{"n_layer": 15, "d_model": 256, "n_head": 8, "n_kv_head": 8, "head_dim": 64, "d_mlp": 1024, "vocab_size": 3913, "activation": "gelu", "norm": "layernorm", "norm_place": "pre", "norm_eps": 1e-06, "positions": "rope", "rope_base": 10000.0, "rope_fraction": 0.25, "qk_norm": false, "attn_scale": 0.125, "bias": "all", "tie_embeddings": false, "parallel_block": true, "init": "normal", "init_std_qkv": 0.0234, "init_std_o": 0.0, "init_std_up": 0.0234, "init_std_down": 0.0, "optimizer": "muon", "lr": 0.00143, "lr_mult_o": 4.0, "beta1": 0.93, "lr_head": 0.00552, "warmup_steps": 200, "schedule": "wsd", "decay_fraction": 0.571, "decay_shape": "linear", "final_lr_fraction": 0.1, "batch_tokens": [65536, 131072, 262144, 524288], "seq_len": 512, "doc_mask": false, "train_tokens": 739800000, "steps": 3390, "dataset": "wikipedia_en"}
MLP neurons of a small language model. Each row is named by its layer, matrix (down: output weights) and neuron, and shows model dimensions 48-175. Each number is 500 + 50 x the weight over its row's rms, rounded and kept within 0 to 999. Numbers have three digits each.
After each neuron's rows, "fires before" lists the tokens most often just after its 100 highest values on Wikipedia text that the model never trained on.

L9.down50:439699517596505600509459508501503468512577498545489500500495486510480495551495491458516473502490439538494544483433557507489509539550506519467498459466514469433505513586521559538496475510457571506457527507393466539446363455515504493458516434540545497527504558520501458521457439530458541490587548506450395500487495505547501471540458384494547574569450460569435506475515503524505434484491
fires before: "\n"

L7.down297:535554565403559531599536610304561587562510518486424479522485505496497386511529629520469457516439494547481475569494545612356499537524413514477609523595461451486545584418544550530482476504506541530447504445515494528368482499536544483474462448529479559523481509480475495470458505532518446472549506572544582492439447483505525458474454432570468456437484466541459441454512444519472552483400
fires before: "\n", "-"

L10.down742:554408638574492568512496433680390496429553475531487501455509507645485501499528534452421474579511508476450528504514468472523464493522468517529497449517483494386486485465536532528484458545511529502470482461403517555514535487534471475422505462532538479571500534579446464507503452525527543535502488545509504508543452411414525569550537475607474502502469471492445404574522491579555492509611
fires before: "ed", "ial", "itions", "ing"

L11.down180:544476579455571585483470506465463510433463495549479532395495460541536509481453395514453442513500538521573556501454479341474527453438476470449458537442552514506505501517522445435588454539538575512512471440400422491484518385502510543441508454593528592444492500478517480528466533489451527529525541495544563601494546498606432501534548472505358425482550478480498494530507505531509449550491
fires before: "2", "1", "4", "0", "5", "6"

L10.down785:521662554512544554530449487457568533496539437552466544447524523483518506500503501487492457538487513572452527519469512614470468490471495442475553467556520505483449541478449557548509435508453565421431542440426568495452496494541542486516499426553513519500460577530461482503529401477490495464500583538458443452512479457499505424463513456595527535463418481474489540497511538568529528539557
fires before: "\n", "-"

L10.down687:485524525557422429527464469432464557426433474563529447458483523586440599559427601491464501452461566632477426489551501457524426541492533451531529587425505529456483588497461431577495456403477493549472603525503563528499479433499467549509378572542509508498560429462515453525490533449551556495471529528466494492510506523500459446529445554506473409466451534487513481536546536522570440494438
fires before: "4", "0", "2", "1", "5", "3"

L7.down603:443399390579458449510517500429493539465547489499554456450620486484557491466467438499553549417496412486372512477511488472539450495472527528530575469512467575533536566495463427515515535511490446505476550467577501548384545516513444467577523500502523445593520537348490414467490444572533466488515438526481537548541523592445529570528469480495510449546524482473410443612494529473529528425451
fires before: ":", "==", " |"

L10.down75:475590557518630480510466472523488539460495477499528573487515520457509464491492488563473482521488430535511411461549400495511455510540533440510493524471533491570429504515430522576486502445428517537486479555540485508449494443454483515462526457504453477482466497526408530507446493472527466545508392456482508394499494500469434494531524434500538502476401418455520450539476547552509466501531
fires before: "\n", "-"

L3.down150:460491443507505432421475507477553487558404485505534442450383439454564568495478508542487482523482495523525516640490445381465528574484561509441457419498565519511588518577519539492478497470515407483583587520521496529501551464499475490541482544492478432504445565434469435526461479550401447534509484504411552500523470514621537503522452527537524487453437488410454494558477508584534550564470
fires before: "\n", " a", " an", " |"

L9.down842:486483503455494582562456484496497477492381552560510443630423555453565469530554507504500478468545485425558512484416440540454527478465517616497444422473511437505487527425529467471499539579482538459474495435481550427524466552417496396451522531543452491508439601509442470522382537582490516510502496524351538639462432525515495401601547430581417527494469428535516481546486506438503495400588
fires before: " (", "3", "0", "7", "9"

L8.down983:538587548507517484534435433430548453572396404529404497518440480500543526576625503444532392565456542573448427506530444483502475546458528464513472540547484488556489468450441533568477455502430467407425489510509515482446536520493486432532493422404501556479473483550446589480480606514468530518506509421386575591461521518557496522585470509414503434373491414465480563545485544500521530436525
fires before: " to", "0", "9", " the"

L3.down1013:448450498405495506479510580438484465493514466447456564571534442510452488390462493557573461499517495550543592524495515573506580492583607509463425576591621519506498452459483493554460487538595470504455423513528489491527540470512548544483517525497476380467648465536517537438503461508466360526439590519468465593435492431592518507484478504395530463457419468573449460527531491476406578527542
fires before: " |", ".", "s", "–", "om"

L12.down508:449501527479433482492457539513497561398457461492468506565577424450492476469545574596572472462508532519481463522605525578508435496550539526472607504570424368490527488475425469432634542446491509581480533502488541425509535538461465498512499408574469534507492417471484411501523508453505474466538502579521563443535463467543418528499445414527488573517531512532561546407443414537520424484447
fires before: "3", "2"

L5.down603:406533387342542528542492500576551546505490462491539574495507523528502463445461526455479478565487474485430503546444513492397575516486553510436461469549424567578511490537416461430536433492544478532459535505542470611540507490495543414524456504553376514478460423501522514450522500478477552516529482508499591502488580487523540450484507508573532481547494574611566584484517505516498495393521
fires before: " |", ".", ";"

L3.down321:389492516509490516501536540338468467594537430522499524488503450547413424410498549572452443403457521566464510551521482466499565518570588499449480527599529524502480496497457469521564507464579538479458541570473517527493507509486598510494538492571526455379587470501496598418562504496459467532400516580555551575427437470530562440492513498437587489538526504561528508536549498489487550505522
fires before: " |", "."

L8.down724:445519474561536509559550509439424502470477534458514446460546535522508539526515528510577472439473492508474482429482559441504493508478525560542452483482574539448506471479513567520561552490492457437504539474505565514515560528524526498505515482576499482393516599407496507506479554474527507553385475435433549491520524430484542533536557607533493439458447510506553371552636518385415508425499
fires before: "s", "-", " |", " min"

L5.down138:388404509489500510507610507526539520434600467591548515516491479522532460492509521439556497498434553470486456452501510486507433460481474481540570503494535480551505522392469429506517460499413457547407635496593478440557541505489531484531500450441441560439507560457507439532441434525510537497540481571500445644474503456565492477456428551461411498541442468524491508457473519536462536457467
fires before: "%", " |", " (", ".", ".,"

L10.down287:539518562519548411488485472466497498514563463527498559479435526498472502522567480533486452505487532455491514533587455527400522509528540521434461525494558526488530527530539431554503522447532441487525424505532413438546563420533571575525453537442543546402431544471510416518497560590482575476489490502492478585577537569547481507422504612510475500509588400430490530481460488481410460560534
fires before: "ed", "ing", "s", " to", "es"

L7.down910:587615519482526430594534495415547515541457416496419506571503470469514503532463602544409398557457499542472578519513490584464517491500428462466535502507484459489476502436504538514452509493413486546491483455489459522385483507516459458551551389534501554496483502566412542506471389435534467520521551571513583457465434545531518445469500446540548497462478506540513466426474445558533525465459
fires before: "\n"

L8.down266:487434414557494468535466485525532522499549543500576507554498486442566438512463485400446460466458471576480450399452510427524560481510451496549533563516437557508520435470531558472544389580480534482575480483537418495605520445455458482407509402391519582549611428504476474495446410522395449555556484490533501540499515431475443500478531652499492555511448526557485497495530517503533610505469
fires before: " ", "0", "7", "9"

L11.down360:508485514544521499527425481527487443526467507522511527503472500486454459439603402453390451528556507573498615395522449504497463560401570439442395459472603454535521456458490536523470498522442624516535564569522510493458537444472481502627496539508506564519466604439467395429629561526474562462473535508487567557479472428425484502486491538520497486439531477536488421479404472504545544555453
fires before: " to", " for", " as", " the"

L5.down963:509527477546437459454526413570554486530430451512553482512476545516625554512457507521496540556543514520433505472578568563562475542397484661508551489489476480512514561493545548464597526605536451447512418516565555550460502375498530521479565530618434432471563486469497509440384586541623440459592481459485468463431545434482509503442511493540438433501444497540386466474501468499566574471518
fires before: " |", ".", "es"

L12.down576:503469521468521475480507533501482495493450565558499503545487520513487541647554502460498548450490479468490504545553613477518495605476443564519503499519483563516520423506438516573473478492503418510517448467400536499517554590532384559534516489488458523498511484478478496567479547506560429489409547533545569465483378518551469579392506608418649483483539463438487414530536581482516603567544
fires before: "ed", "ing", "ated", "ement", "er"

L3.down320:556494514460484500546535549381554506479467518548362506438473579449533452525518487461404463598490512525517543537415483570481431486474516480442544508508519407472509532507511576580515488505470492467538475446525551521348504455515538463606514471473495461537519557554437507452454483532572469469617485587529522456513474520458573440408433413585502519457489500469529477431514442538505598458468
fires before: "\n", "-"

L12.down784:539586556537601491396463523472571464570536446487495505510483442510481484565543507522452364523603527518496464459483441440486532540535406456431519393479511447459535428556505509452407379563508543539495444523483539555506504422537458518470571480658515507505496486518512525456508497474552495495483544513475563538480466493505467503454521413505435503506482438537473473391505470498483519516520
fires before: "1", "2", "3", "8", "5"

L7.down622:577506349446431510496436405497452603509413407410500532493511525536520445467609620465449517536531468467539517466454510508539496601529465535568497528534491461555536581609509490373548522492553458511554590489502458480538526486525515524512478440533465463501555511461488492567494459472463462483505460499504506456554492514518635558446507541458456540479424460510602506510452530439518562510426
fires before: "6", "9", "8", "7", "ness"

L7.down368:554521514498519423575493520399480553460550478477429509522465463451520449501448558558418481542455422588488536530475516538429417406484469410516526499566522482489558548493491454533475538513387552509459513473511480526381553613541547519560478464472522511535585461442443516545510380469488508503568502543469527535556469487569422485441470520554598475507519486456458493426551499540536503428477
fires before: "\n"

L11.down522:561592501499499430640474512591507552471453460609522514391514486498440452520506502516506430589574573516550414486474519437484546583509504479570464528511444508507601468591550488544413489493484512570554445504451491510549548511582509527547426488538484472550486424525526538450489555434461518477477579416516507434547549513514534548503497452489523483502516423390486482563492422519474534595589
fires before: "ed", "ing", "er", "es", "ers"

L8.down506:490609530350527493464512507537476525368491576477518470539468511483492526529459515572596533621429504493531425573539364572463468486438426483450579504410450480438449513494410471416488541539472539468609514486477509496589520476482418490476598546474517618458515512473460479592625448461497478550595540531549607481451456447504527471507464494562552457541539517543521527523402442561466499483477
fires before: "2", "1", "ues", "al"

L5.down737:565592520506551519570532551388531532513466490525455535519523486494512460513475555531417458585476456585464532563469490602475396428469461490438564499514514422468468506495542539573474487456395491521505486428501488543388502521479519467542529414502521542542524525603419526491505465476560458471564512603482584460485477511541511456461497429581501502439495511504504464447468481542553518443462
fires before: "\n"

L5.down75:545604504443467493539503522378543563487517405539457514490520475483495475487480503496413440555452442503486560545520488590484455477485433460468559507493566455505485491501503614535487478484441475491517470467512490504371452511542551514531491482484507504545605532530450565499498504480546436450556514591462554460465470463497504498456490410576518498471577514524473505500494484502508552421447
fires before: "\n", "-"

L10.down195:475543453434587521443509475477525560518371513487499468497400326483505521527537463451568508474490447542550459547476426485515460545522404503536529510429540453494478509464572531475505454491453496535499532509455406495502522410463466482433542486605533544445502581595572548445538576452528524543517584529458479593559496477570522520576469443503392525528554533476487456567429512534524585472486
fires before: "8", "0", "1", "9", "3", "7"

L7.down690:544442443514433567508474424552530442486518465583515536451493560460548525422498527506403518548607522553538426526520520517469412561368499524532433561493535485364503488483580443530508520498455516497417492602503541582523491498421408539521493490472494414514454491568433449595464481428525508402512527459463552500533490558451467496524506473584441482508411501579505494470389498513546642471450
fires before: "\n", "gh", "m", "en", "ied"

L9.down597:430544542473460498531583513494448529519528477535477428370540526510478479452454575443572514577461481491581556473440449530431463599511531461508558507434526481496510398468440518455542464571507513543526535528454478528482525482517423506406546476625500509560458523521499488493461458546539476560520539472505575550475483461531409521503451423473508520501470489507441456462544460515497533513409
fires before: "1", "2", "3"

L10.down902:530495479559486554451432452574467485500556592461569535573498437540436452588519458438436520436529527502461440550487540477495533619546539503570556542524494490553459477497476506459479523481444572577534494595488561475489493499434486522459467466460583423433349513556523541536477542550470514446443417535505480482489445603472470531507514503556483545501354447586435453544480531454435559563532
fires before: "|", "\n"

L9.down924:523515491516570438497499400501457540510524455514473443526598538523486536520525391554497456482483460459543438487500469465513605536548580527429550430524505639474439587443534548555446484426522414538546494458461400550518519503451557574447494539453515477550565518351486489529476530521495546535464467476546499478542415541572506530480552527563527449482434477498444441598579499518496476544410
fires before: " ", " |", ",", ")", "p"

L8.down801:466645516513578582500448509490537518479503468512537480553533498425521529556491515520506451533481390534527456471452489576501418487504402532474512464496490447476463548528458568510494469483402507544409556456514552500454488514514497510513530448458504555530484576562483446503523505499518446570483498521498499446487523520488422520419487467524515460458444473422485536501482484473497477471494
fires before: "\n"

L8.down149:495535510474508503455438486506469537545585535491467566411510521467563582589551540538550501553565465452538544386434426507504446539530476445491530421421498552500438563475603628583583533336492518486545548426494478552429497484488580427493437475582470451494444490594446482540463509399545548507512520446596465454558501469468601516466535397473553580473536441485561548482455491523506492451515
fires before: "6", "7", "8", "al", "5", "3"